Weights of a small GPT-style language model, trained from scratch on English Wikipedia: rotary positions, 313M tokens.
MLP neurons of a small language model. Each row is named by its layer, matrix (down: output weights) and neuron, and shows model dimensions 32-127. Each number is 128 + 24 x the weight over its row's rms, rounded and kept within 0 to 255. Numbers have three digits each.
A block is one neuron, or neurons of one layer that tend to fire together. Before each block is what it responds to, as a language model described it from the Wikipedia text at the highest values.

Description: Auxiliary and main verbs. Auxiliary or finite verbs (is, have, had, are, be) right after a subject, before a participle or object, e.g. have been, is increased, had no.
L10.down325:109125120118102126143107094143116164122103160163116102121131146119185144156124129107131150096190131162147147113086126137130134137131151110094123126137123087150126143141082121140127137145139108135110118141144113148101125134080112108148125135148120138135136155122126082144134150120197144125
L10.down580:143113087088120126134131130139150145111125130126082136169104097125127096142139116114151146124139155179104155123083064133129168124144124182172105069195174095089118145119136152114169161116129137116105128113183128105156132112131098107147156078136158144142138143141090085089110132088138109120
L10.down789:106103125138170114159122156120132108063112125146153124087135103118118110110203132122099131157118135203082115102129169149093141133132137116180118124122116136117109155136144133125151150148140103173110103124117129126143135117123097133095074099133135119167162146110139130168132154132163165123
L10.down874:123127134141116123122131137133125159115102140162166143135112111172129106174115098134137119087106089105129098107138095110143121171082095166104112129120114110118122149114097142117121120141137168113126161137137135137135127156122109125150102098141139146138146137139109114190150150087174153135

Description: Foreign-name gloss setup. Tokens just before a foreign-language name, translation or etymology gloss, such as "(Hungarian: Dános," "lit." "known as", "the phrase".
L10.down35:097135147114117134138143119148101097128121131145138114154134059139115151133144128151182136120162143183120134126104142091112151148133109165117142126121117101132143130129121128132100141138121123133106142113152146130137132147065148156110131146155110106100079136133130130143129115123090108109
L10.down53:172152146109121145145163154124124143122141169126153149103128102155157136103135172059148139092143104095143120102161119104122123150141123137138124124142120132164117117128133108130138130122126118105171105136133113094091136146127147135134079114185166169102140136144114118137120143145094102143
L10.down1228:155152154090119131167139133146093131148129129152130121143080092141113115098154168155138136120113118107114129154152133143129104133156185142087137091141140164140130168142116138105112132137105119158103118129120120131136116124126146149118129098142100144130145148131117159137126123101126105083
L10.down1250:090131120111163218136130121153124127164136125118096124114106080115111133102128078108136123104118102166098114104146112117137144135132121085120122098134118145123124118124121120105140129102093116161137100146138133115153111152143123105120163122130125171114184107167174128113176085122147197134

Description: Infobox field labels. Tokens inside key–value rows of infoboxes and tables, mostly field names or values near colons or units, such as Density: 193/km, Type:, Producer:.
L7.down821:142123123077151104158149113129143137056108127132163121109165138106135103145119085124116111115101115092160124149128138124141111131118137106118143126090089126139119106128136120099122086172104123133115186134128079131136136140128155124124122097143132100097146094123142096168114102146155168138

Description: Prenominal modifier words. Adjectives and quantifiers placed before a noun in a noun phrase, usually after a preposition, such as other, earlier, various, several, modern, future.
L6.down14:129153165113096113087155124103061102136107128127173125124129138088131125131148131137089176158158151166144113130119147157098102167081115106136137132144125132098136120180180142145149117147118117147092148117139136108102130065145101146147140119186121115173105108155151117112121153114109128148
L6.down24:155143098129111112108118124127145117162105087157128173118112114097140154137113132146119135082140107141103129117095129168135167126117119148187125126164160145170096118155094126145116092148120119144121094113159142086133181150124179122079077129135144119133143111132149121078144145137129097135
L6.down200:106160140168146079121152118138095146082148139116162128114125120157147132123155142135145126138089057139135118157086179138106099127097148149153111149120132139143083092130128118182106164147128110144162121112102113133104137127083123144134102156149131093175159141119147158133150095120150110161
L6.down284:065139151178151120142132137136116170138123139169113128104158110109143093092098125126123116128135122124154124126098147166161135112142178090168143169160163108159125168139121125151101142142123107149160140165120088131161132129135177142174122131154111138098120148118093142113138091181132091153
L6.down286:111117135125089087099179174150116134127137125100135097123136166133133151107110117150120156149124134114086093150119166197133139197123138109127061117166107131140133122127148122113149093131160153156128132127161161122135178106142167135120080121131125094168148095110130155115154114129102068146
L6.down305:112113117076143157141149127138133154143136145134141137096129132122118106102104149109134124116091107187165133131172097088074094142101109107099139093128122114157095130093119139103120165159134134149125130097146132090146092133120154138128106105158136137170091156132148120105126065116106119136
L6.down340:154137122056145172108161117115140141102150112117107136127159114146144127113161128153124137179078132128156124104137084085119116131128131099152152108138132136088146140087134150162134120155147134115131114111143140163150143131131143145135130130114146059123136127132122169139125133110132145082
L6.down375:168130166128085146167131149136117104142118140086126143173170131159162140114133113101176115136098150119141152117115060094134139110143084126161127145125110125125112138114126134144154112166149134166136104122127144119111116116125152127078140120128117133091152143143108127135136138148120084133
L6.down438:140127155135120146085102162169093119126135094151158122167166134111119147093111113143136131141135127138135101106177151105084170157137124137153168130126100125144116098112107112146126134097131119132164128130144141085118128124170153119143086085134133107166120085124094147160178128122108144127
L6.down881:104160149111092134142130180171124158110128131119162152142123122147154131126139095124111169159170130129171141164152120117112121170119098137129092138114107122089141165149150117134135108137159151129154120134107141091124166159094114155131175143108118127084160108089119117149131084136144121133
L6.down1082:128118126126096120141144135125093126114140077181155136158124132121110122109094115126117154118118160131133104108148125116136084163110135123144139075111086110141097098180136129164148135112129087073154122133179133091144151138155134113163096120106151103135116094132102115055128094134148109131
L6.down1159:110147142129110111133128150107142124108123144121098148103109145123088180111163080106158150108120140128109125168131113155103144160125151109106079099124141104154131158126116180205086088107114121110156164111140110139102125165149106111112104132129109159107130117084129105099161131197106124186
L6.down1175:134128102111150116129162176146111134145155102135125107140121121092130093110116127112146139108133143140153104131091179160158136148112124117128125100118126090177102143123114141155140137143115135130150120112126145130144150143121112124092126099142094081157160129138150179159118086123129147092
L6.down1442:131100183194094149154167128114107117124138156087138129136104125077151170109096168126118159084154098102118124149104171153145191083102134117116105136103090167145148113088112122143120106111124133112173156164141124134162129087148134142146135138109142110091142127146160097158151193100128117127
L6.down1459:092129129175128101111148169085105146096157125139140135159153115111165114158136122138129112164129137115094112152106138184132108163111140116135080142141154114136139160104139096129127137134125119110154128110095159107195170103101153096163125129122127099148134115125152157142149144127162120150
L6.down1462:124101151117145130127204165176084140110136133084129120106155102139161153075136105136147133139107130108104149088091095154111112148133122143140099152163094129164148127155118133107143117129137136147171093118125077104109137138083128160099144037101130146163131122132144152109123154106106122146

Description: Inside multi-word proper names. Connector words inside proper names, chiefly United in United States/Kingdom/Arab Emirates and of in Republic of Ireland, Elvira of Castile, Isle of Java.
L6.down49:101127108114126158111139115111150141121101144163105144161163123133102157123104130118152110150142144136119103115098131129136072134177119124122111137155118117141155139152082178125107125109132134124119107132146142113120151110115138083095117118124119135125112098144128096167133151096135128125
L6.down64:133113144103134174100154141140141124125123170117122105092159124132104091139126123129124090165163107141137134124106111124144143135139111115131138095159082103132117163142085131146112113096165135145148109165136151139066144120146176143129148121108118111137112140142116108111095141148121128168
L6.down154:110089136140105117139185140147116164151126135111116089117154164145126135122143139120138094184098142080126100155075120122142118146121129128124077107113145102161137114153099158113116144089074130123142080101149124174127142128122190152130126124100146112141139117150140150150137102103161145143
L6.down198:101166126157159153103183140138161091153136104160112160186169117098122104143132123107144133105108132122113124122117082112136121157129105114087137107115166122172147153168143150130129163110128137110155124069086142179150157132137129126162163133080156095154109156103126165129116141138103127138
L6.down263:147133124128139127141134120135117129086106138109113117145140136163161080153186103130148119125052114154122129110119124146104136126121187124148140057151163129149171146141137160135136096132148139121148096114148121097134136150161163063144153114098116103144140135161150139114167132126130087172
L6.down473:132092134121162101166152147125118149110151124148115125127117138070138170138126078122145111131112095124159149161099118156124087138088126129128110117146114105178160156122115105098128137136123080105096121139126114151129100130129152125131118119142135085101126106149135090111174135136133148115
L6.down626:143120121086154159170128119172145174134174097152125115100143125102150161130136115146154140115133094091130131171147140140142153171097148146122130119143135131148168169152112137101125112147118075113109143140185097123126124092117128142115136075126175126127114114123103122138160100146115118095
L6.down800:096130142118131152136137164129118110130126137138176148157141103122128113133146139129148125162099152106101124154087110098141114149127069108121069141144156130084116144137108118142118096103142117161134124133152122107109131128109149138108125133092126116149098135129106125139169105154119130082
L6.down835:117133130137120160111101114127171123119111152136123139126129098103124108143137163111136125118100137096109125175108124117087133132149120115127138102154174160112122097092144102095129112100089137111137082152132110091144145138113170161127138137158134146113116113090058129111147145145167126177
L6.down919:113146123165130143167183160164103117127086127144166143131161122112112136152132114151125179152143137085096076111106164148126120170136110129143110151080153165104119135109117107113171097124139149138137145139113146106124167120111136136132124118167104170133089077143115119115160120155140113114
L6.down937:137152163135162103118142127119125118136109107152121148117194087124123140060118144121136081158122172103166132103139109111152136146138110153144077115103153140141155175144140151137084111117184158140096104115144108115058122161138142138112103120128136145144111123089100162142135110117102138152
L6.down968:157115128136149139137179153114166135148151159106127159141178122085141112119112145136122119071147128097088154120120128111093111114117125166130154141180145133150166122123125115153150132116139063135108120144132151125125107129088167101127122151092147120125145119119139112120155131155100139081
L6.down1187:090136120122099131094151109149112154136159126135136194173160143086138140124109122105115153157102107127079100164139152147149116088165141153158117162147146121127149093106107137107151142120129123151124164159109133117091127118123123130116129075151116114115127095147121141087175168131196097153
L6.down1281:122126116100143109090101131152140121105146139143141113118113112148132183141159119127131103102126129110110128111143111123131102124076104113129138095131167087124126115109101133152141106176138161113137111108131163117146158145145177136094142131119135150156175109106144132119117164134120143147
L6.down1347:095140131102138113141146149146127174114103150159119084136131124130132103106111123107138107171132117139128176113132141081170110150116105166108105128122113123112134091119122120142135159125164131121156145155093140113136157162093142150128131129111111134109133164112137136080126152113114105164
L6.down1532:124150127114156104138095127104142077094095154123125154114101152173096126134097146128151123116149159189138132160148172091141129099091140141132123152146137199122157090092132117103174110111125135130120139139103124170069138105118131156167131132136102143099122127108118083163104142102124170140

Description: Prenominal modifier tokens. Adjectives, determiners and word-final pieces of modifiers right before a head noun in narrative prose, e.g. deadly ambushes, coordinated actions, quarter-final match.
L10.down78:121122124143143106108170146156094172137114126136170081134145065122151128138096089161135100165140160121144102131078118162099182118086115154108125137113178120123119154163164170086123114109150112098147160126136123115104162108143111132077102117111124117165137111143148079165165092118118112128
L10.down238:135111144105110092162136131092088145120147150115166146116073101118131110145127094144117102122131130125122087111084134135127126071097125142110126151109132125147138144139080089096154138166161116098134088109132123113143120107130150130125112125109176126131108129134156075132077140137179143115
L10.down349:098105125158087124099111121089138147129137198145117115146103092085133123150148150165130139102163107146134135122131140142111147134114119127138127096159101150127126152115125109158143146140126147130142127095137126103103146122124104128126096079102102079145128110139156123084156126127143135121
L10.down695:138093145156138116116136156101120149107136107097131129118117100115136117125148084132110139157102140114158146108127109125144124121143119103137079087180110133140109145112138098130139084094155148147136146186128111121145087173118091144150099112152118118136120127086122140151116124116152151119

Description: Pre-noun modifier endings. Final piece of an adjective or modifier word just before its noun, often after "and" or a hyphen, e.g. Frisian, German, truck-ing, -coming.
L7.down1246:139126132096079147102182150141126110089137118147136087113138109158112133126117079143138138162128105126132106143152135142099133166118128077146095118119175100131139090118122147171099078117100146130115150137115126135141126149117151143158109075125130139155167115139134157105109127116149130129

Description: Inside proper-name titles. Early and connecting words inside multiword formal names or titles, such as Professor of, Best Actor, Assistant to, Most Valuable.
L7.down1354:107179158139132079042113118117122144135149141157172152098112148123144117150158153140093153124135113114148116117143145097148124129126100148113133084119128126159085100145116154143122162120152132110113109153110146107144110150095163125109139160114115160128126147145150151164155150153150133156

Description: Clause openers before verbs. Tokens just before an upcoming verb, mostly relative pronouns after a noun (that, which, who), plus opening quotes, commas, not, they.
L7.down845:124110082110104114109080146148107106143138141166150129147161162119125146132097126158089135122120167156117139095137092122127157123119181146137123109140162142116110110168152155162085141133096093129097112115116137124150128157056149129101126132123115092072105155090161130101109133147165114151

Description: Inside quoted titles. Words and word-endings in the middle of quoted song, book or episode titles, just before the next title word, e.g. "It's a Long", "A Rollypod Adventure".
L10.down690:094161111154158113087112164119150123142134165120087122118130138128129157123128130104134147101148119136136105139154116118141115125094141133090137123118175100130161181129091108113122136157118103124137122125088132118147109116092159126145102115161168089142122123121147132155118202093135129117
L10.down855:127151149160161112096159129099153139114159110178152131129127129173137091141123118179161137169146142121144147120140137116132122143106107129137208108084140126158129125131142089141131120149112129133108180112148130117125163175100152100148112113158154144124118137151133142104121110172116112129
L10.down894:072132086149141127084129119137147100130143090140161144121094076148165134116122134170145117090130136151137151104084133147121110134099134136157138119089133156136161128125107114103127113091143108144166131126153109125105152142130121109124112126120126149143130154131139130143143136074108088164
L10.down1244:144134099140108125025123120115144116118114157121128147104102125145133155156104155144143118091082129150143100140132127135158131180146084126109125103096141133102132125121088120131131084143107134119123086120129175113138105139131103145134115201136160118123152139151108180156106196112129096118

Description: Infobox field names. The first word of a field label after a "- " bullet in flattened infoboxes, just before a colon, e.g. Time (zone), Synonyms, Known for, Winning coach; weaker on scattered mid-word and mid-phrase tokens.
L6.down159:084139157126103090156141160066133150103177124161162124138105112107169128149131138112169126171123135089128173154135121131123117125098162139124154092160163127138151109125116145123162121138133158107130154154126155145103120167087131110127147136152111102153112092114120156103145090148158135117
L6.down230:142120138144109116117146133131158112112074099149148169149122120126126120122133105150093139106114112126131115143103106092163120133156119122126135154130104124182090126114168112120120160158130128099100126144136146132144123125105141117108116165146117145171138159130082168125096093152164163121
L6.down419:111130106173113117126096127123091126106099154119134095159088107104128140140142124124141164120096132071177145121153112129142113137128108144111139141111097143131116133105124110107127121106157157135132077121127139167100127097121211117173135140105104156123129095111107108140132131112165096090
L6.down485:105154117134112120126144125140191136131124103126107153116143140103112098127164136153131094089138173112176165104111159136115123118166149136134111131137131133107151122184145143127103126172155117126129098135120111135141130132131099125155159104118143173180135109109107153108092060129122175158
L6.down504:112159124154101153148141195121106162147146148128115163106134121123178108120144128143170107110112164075135158167126114084137139135125116109147138096138110149153126150095132151138092141152123093115151114090085124121085144092124142129121150137112130144131126147172118131113147113103129132146
L6.down614:118082161115118084155164133120187105152101090140094127146169131133137150115102135158107147125143087089123134101150098153119102133080156139127127144112129105153169140143170110169127083126091121129143149134125104109118111134123105140106125114121116115095118161137076144167107117185153129119
L6.down728:156118117157085111128123176137115147141180118127113124108136148142139145156112120180153128082113105141105118117148151131124140153154130136152147115113132134165118113104093116089124140123106069138106127113139133109121109125122117112130128159155120128107128127164187124126145101126160144109
L6.down753:138098103096117108081135184128113135186117107172102098067132116143161135153130120155123141105158128119114099108155156117115129087122169123141146090110102145096121142105120135146097079155149113052094116105110168139129123184137158138105110143201159141125150140178127161124120141098146123129
L6.down1067:165150126096138121107134172127097151200154146131141143130163111131115114147098157125145124184121107147110187118081129160171127153138087131101163126106107149105148181121108139117109071144156149100107169106140142110117104123126097103182109105115145167161131123114121123139107109137090158128
L6.down1081:137177133114101133144138113123151095102152098158117113160118147133090142134118081105136115143162123140148116130129161114135143113107129158074149160073123131126133141166126093177124128151107125150130125117119174134123120149090154130137166114133095133105181121106128142128105118115144134122
L6.down1174:112103143138088142093137117152143126134118133097087115127110130126126111160108087170123107114132173076135123111095133123138145122124097098160167114141066087161150137129117130101113133162127109167112148105125094096154117129138120091164144177113132147115136111150073134166136124132117105175
L6.down1176:176172136158107112127133107145136168102160113135113117093129129130178105142094153080115111144126186130153134124140136166105120080130141157138121085131091116162119146155122135091096164196138149114179137090140098144153103126140127128129132120119127091135105118122143132130135137111145132167
L6.down1203:137113082107140131123106193110120133088103112143150142123188138107112121143137137125133151147104123136153116139122112149082128148116115101120166092166141139099120136119149107151157141145136108167118131136159114113110119160153107131109075125123131118109134132097159119125134113152123131092
L6.down1275:155106160114149127185150148110161130149160162140129169146093101156116136118178129117093152127153165107139138115139161122098100076095138149153147126117084103180138146093133143169123106122132123111083111129130097113118145142082097151118178142134154120100120128161125098112130090131092125097
L6.down1425:131150152133112137056155129152175087153167162111123108123117103102143142116134149137105131121108149119126125130128143094099105173184153109123114082134138107137131106089124113161131100146102110136152076112162091168083127148112164105107138144119125114167126117107139135110204107087118130085
L6.down1446:129156100126158122172110129141127136117103116138148142097141099078134139138130145128150157150134134111096156176116104097143135121140112096094134159109080101129120168122127117125168125106105105110131136149134115097114130107143125140162110132118094092077098095109133152097130134097136132120

Description: Causal preposition completions. The preposition closing a causal phrase before its noun, as in because of, due to, reason for; also temporal after, since, following.
L6.down55:114107148135150114097110127125146105182081138135130121173164125124113119105072098169121125134115109130116124081100150134102134144169132129141119138144155083147140104151143117123102123112121103108150102164149145188147113147121116129098144125130118120088173154112129115128122132117094118171
L6.down67:112106065136088108148109142124152126096119090153091148129112129153120193116116111113153162110102141114117122134132105129120109098117159083128091086092152155109142146060115151125097162137141140163107131163126109141121123125126139099144082123113094100138148104156132114130141125126122130114
L6.down92:137115086154109148117138148171153133082135120142139151128128101131141160080142090113144150140125132110142096095153106145174101144119143113093117177134115149137130105066102139158127126115100146194140132123094126138154145103118149120146172104166129127133116094081143117173111125129128099137
L6.down113:141145156097107153086148115122073095147114114121137105138107126086098173125110126152158094091133128102135125113114164163125167140155130097141149108112123105127117125090092132115125130123111112137112142151139104126109078163103109138119144147110150154131137143116153109161116133159095155109
L6.down235:113136115064127163143115152170101115057123108109161090127105096111155149139115115135138134162127136102144144100144110137116122110119130119120109130128126167120144152135086110098112095096083094099118150134100140177106174090073136092130112132138122109133097116130135150120178133117091160132
L6.down246:132154111117099155141134091119107112124102140155165158085142167146100124120111128115136126160142137109144121113100170148136092109151142104160130221093153088102143157124107103113147144133156164167135136123106102120144094126065118155164148116140147080093129120139156143140127141134120102140
L6.down871:099151146115172135115087133132159127119124173095100142127123094140061090139115132124091130157160137108095100133112120085105145084151098061098113129128112130144166159131140100134085125072126124114104162122129199111142141132102142121138125135117103099148135126116128128122152105169137131138
L6.down902:110102129128103155148152110151141104128145148130141124115130162156060114147165128158132107141128098116106116142110103097094113164097157100122171116097150136104115115056101141092118096115131136159151136121139129147147075111127127152123086138120136115136105105125101090112122150077158138098
L6.down987:097167147145125136135140129138147136083126154088136174154143159126116159150148095129129135147112123100128140114118148181094159111135120144092118133120108093165108125143120139079119159118164134121117151150145112088145122174135113194110124144057166141114098124175133185172102122138147143116
L6.down1105:107135153135138106121125142098127123109094076132139122115121132141111151109181132118162145109133132106118115150155126126120116153109131160132162145135142144145206143093143169171129139132093126092149123136120090116139130130134131164126174107154144127167128149143126120156144133136154151143
L6.down1127:121145169155108126141137103152125110131106120103146146108151125092141161157129112103138088194178138165091125111142124157101115107097123148137127149131095105107084076121145096113151145115130127127124105103126099151148169143070114106111137118134118118153103122097133135121129176147112124142
L6.down1278:115098106165158115155137168172155144140146119137145130131130119130167114150113111118162117109097130104091164132141133093129127153126113155144157135147142151144124164092105110094115168124073113124064122162147152077146121133135107162161134135160128075067157113127135117190129121118184105158
L6.down1328:123141151109158148157121124120118164115152160143160143133168119130164140134113134139145109175181116134149120049108145170119156155095113146151142154114151144134129132177036142128113125165155152161093127124139120139122169122150157122096106110109128094162126101117106101114146085078157117128
L6.down1524:094116096121131167136138160133133092139099152136162147126183185098148124128096162156142151092148075146118142131153097119129096112134141098103150122151167135119115147100116110176128100112105148115120128112146137186151150151133113095138143123149143068117155132137124141114115102140099123108
L6.down1526:109098146136135138148099161104099101120133133153115111121134099124164107124108118109100175126112147096144090105125145140159154093117094120172106114121146122161139108132104073130125115133141135126119118152098127109124155103149148136165121134128114151122107157135109108099099164158136093111
L6.down1528:150183112123147151109102088142107157174111130147134166131137125128111101115122160156152122095169103132129067181129151122130107162138119134159120105140125131171087107073122127145105104194135129164135093160123178156136155119141137122155115115136150113120089126169142135135129104128156157120

Description: Main-clause copula verbs. Forms of "be" and linking verbs such as was, were, is, became right after a clause's subject, e.g. "these courts were", "the airline was".
L7.down549:081110107145153097109106122154143134113106149151160132132163149167129123156107118117114104145103072107088140129172120127105094113135113128122120102139128047104142116092129091129104100131115103130163087148134125121103136156070149144139173118137115164137117082105119115150166099122142175094

Description: Name or description onset. The word just before a name, translation, quote or description is introduced, such as opening quotes after "known as" or "lit.", "called", or "which".
L6.down181:111108084134135137127154114105103140128149101159114108126120130127102133144125140129124167131135110109117129124142096115135130146097113167148151092113142113138110149068120120176110089155089159147133135129125156150098149158137160103145119127118141113120123104175133134116122157140112147119
L6.down240:150136144120080130121149121125117154154130127109126105112104113125118111110119163128085145119096135110116146158111145127119142114133126131123156112114142131145125114164139089155137143150133116115136122097138106121152171181132148105137118101095175103172128126137126185099176156132122124154
L6.down406:137114102129100169127107137167098073124143114140116097113137093113154148106113106118161105115126133130179138141163114130120168130104132129100099125095152120101131135123121122124140125188123133123128156115127167118094166171086156167101119113153146141107168152134155130083152167109145127128
L6.down560:145120116121096135125127138134127101125135152155142126172146124123142150130115130111144148101114113144110166135127127116118141161138123116140104118144072115124187131170085135115111123098144179115158134118153092137120129135107143107127125093165165128121117112099123071165140154105119145063
L6.down587:109137137123130146138146138118119163089100133121177101126085149172180145136147147147106121100129082093095103120109137124115119158133151125164106144134136133165147100168108118158125129102098093087148131133118115172097121143142152119112118161174156142092139113142158127149103126113090171129
L6.down588:166114147120158039127144136142138162146141122126084136166073125142113143154071132153090110148109105114143124110080125105133102105161132141126091145142128117109105120130133144153100141117109161122111153132110139194129128130144136133147096109121139170138123096145140137131107162128185139124
L6.down635:086130128134121142155152147142127076153128130115112108133154131124143123112100127091107151122128138141122124152100140148089151148125141101116125129133161150128106101162101111166157105138117171173127156129106089136112129147116090101123105123132121096083155122089160098115146097138115095127
L6.down788:138123145146163110167128094117093143151130127171121139119131128105158170158112118129155142091082136124123155091145115138136107131118146120134145131121150112113128111136108112140111125115137132114118107126125155119156096141129151160117152097119139166144170105161165130147117119107128176120
L6.down799:096126155140157110115177125122169083091100091128148126134109102115168148122123133052091116123166114109108128104118092111147122101097119105175100121166158115125123130136157159169137127106133117136123147138114141116132136110127128110114095111137089142074130130103144137093122129144144114123
L6.down1035:134168121139123148120128147107171146094161115148146149149127123100125151151131118103143121097134100115108134133137148146107118136111087124132141146144138099106133131154128117161116130126135103124145103112151128170116138189110098125111146116132166122113123167081178074151137143094135131129
L6.down1111:139104096138123135133115142106122129146136117128151144104134168136115127133178125110093095097148125154150142146122165113137123115126176138109106118128109092090105131122107166162138132144149120111147111153147104177094124144157147097144143129107124115125124128133133089152150199126135093141
L6.down1335:124138142095098116125148152147120119128104083118137165115144129123137137125130141124134132084119148140102082152079114090088169144163105111111114158079129170145115146146106106157106137137115122130132140134186134126140137146113142110124151157133130085117105131063127135141122110123161154114
L6.down1342:126123120116148176107122128168123123142046127114124160166100125106126148083093142112142159157095148130151116104135124079139135159121125158105116133131166149127145132173138140155112142116132092099143129152104160125140078122148123149102120160139166139112142127110138082144146147085126129099
L6.down1396:116109143096134137128148087144110163133131114092117101110112118133129101054097081113125124142114148136136109137099148128092109154112131106121118124113132179117124125154148116136136143157122169172094111093147101140148090149095115096142176095146128117066131125155124144123181109095127136111
L6.down1455:149100155153102105181130108155138129114209083138113137125120119154136120132132112113105075100177154147130097160118143121066136066117120134100126144113149134110135106088135129156119172163119125144132116119170144144140090153171140115198134141149084107138106107131095073101119119145112113123
L6.down1500:129142125126140139109159091131144088120129148124133130140157072143152091159119173129140141134196119084108146134130151160158128090141156132145142135102128122149160124139142133101150077144134181124135134130165162137166138126078154140142108136102124123127109123166109163094133121125103148135

Description: Transitive verbs before objects. Transitive verbs in expository prose, often the last piece of a split word, just before their object: compared, restrict, represent.
L7.down441:186117118133142147112111146146108179128122134136141141140147139149111106121099121109144107112157146130156097092115131124130159153108118079118126143105138132129139150115114149119137120118105112140164160088135130111163153137127143167085132090083134144116100121120112139131128150123125131142

Description: Possessive apostrophes and table-row starts. Mostly possessive apostrophes before "s" (team's, Children's), pipe symbols opening numbered table rows, and en dashes inside year ranges (2019–20).
L10.down198:131117083132167147120127128168114124133110155162136119132166145117120124130103044138122118155187107117087101115138110135140087136139110120093106130147134177151137094094141077133153125151094161144131091082141097122124137120096125115173119112097096129148129133153097125138119114130121111130
L10.down301:117106109115138161147180164097129145151139141119161087111143121076085177151079101155128161142101087143122126158120137136124127138132131152145127102151151133124118155132119172135133124168104118167124104100154112110105120094124161134155113161114132141152122154159140109129131156133115121129
L10.down804:126093125114105125159128171160127123112153156091079145124121145160106148161150121100097133140121093122138093141147147160165143144150163129142179126093151117105113105103134155197127119131181127120131135131127106117141138160145173175125083158149110125149105133135134088114115131160134116151
L10.down956:123124085147147127126151145157113112075115116116100163118160140130119152119192129129124163155127153171112152116143099130144075138136100100072156126156139146142097125106150148123110154138116113102102179124132123080122143172113156130133179172156126115130150119137136128160143111162135136126

Description: Reporting verbs before clauses. Speech and claim verbs that introduce a following clause or quote, such as stated, affirms, suggest, told, speculated; weaker on table separators and numbers.
L10.down7:160103108149111122102146140168117137097138138143127100127145119107131128124074122141138126134121137153107136124125112135108122174114131105171075137097136118157128177127145146130130103141129152157161135120131055122145146141135137133124149119134130167122159111113131141111142094085122098156
L10.down1014:151130145129199129108100107137123101165146152178181151124121145154159131132147165125115106153114123106126117090131119164101148146105148126106116128109125123142102138114081124135131139097154146087201119115149110161146106153097094139098137124110118107130077119134155089113160121112109142098
L10.down1037:137152160092102076161144165132094086139114104135141158114133127179144101095120125123135115111117127152213086123117160102098142152131122142141153108146102145144139111129188173112172125106185128128118094135156153109167130123087132085058155086109157114087107161113142129163138115130101102113
L10.down1301:160137115126169151165128083140128119125132170135141122163122133094096147109078140154092121123113132143138128114131108140097150122120116096092092123113116113132110173109120142127123127146119101146153168128163121154101109137148137099113148134142128113141143092134134157157146158178143138121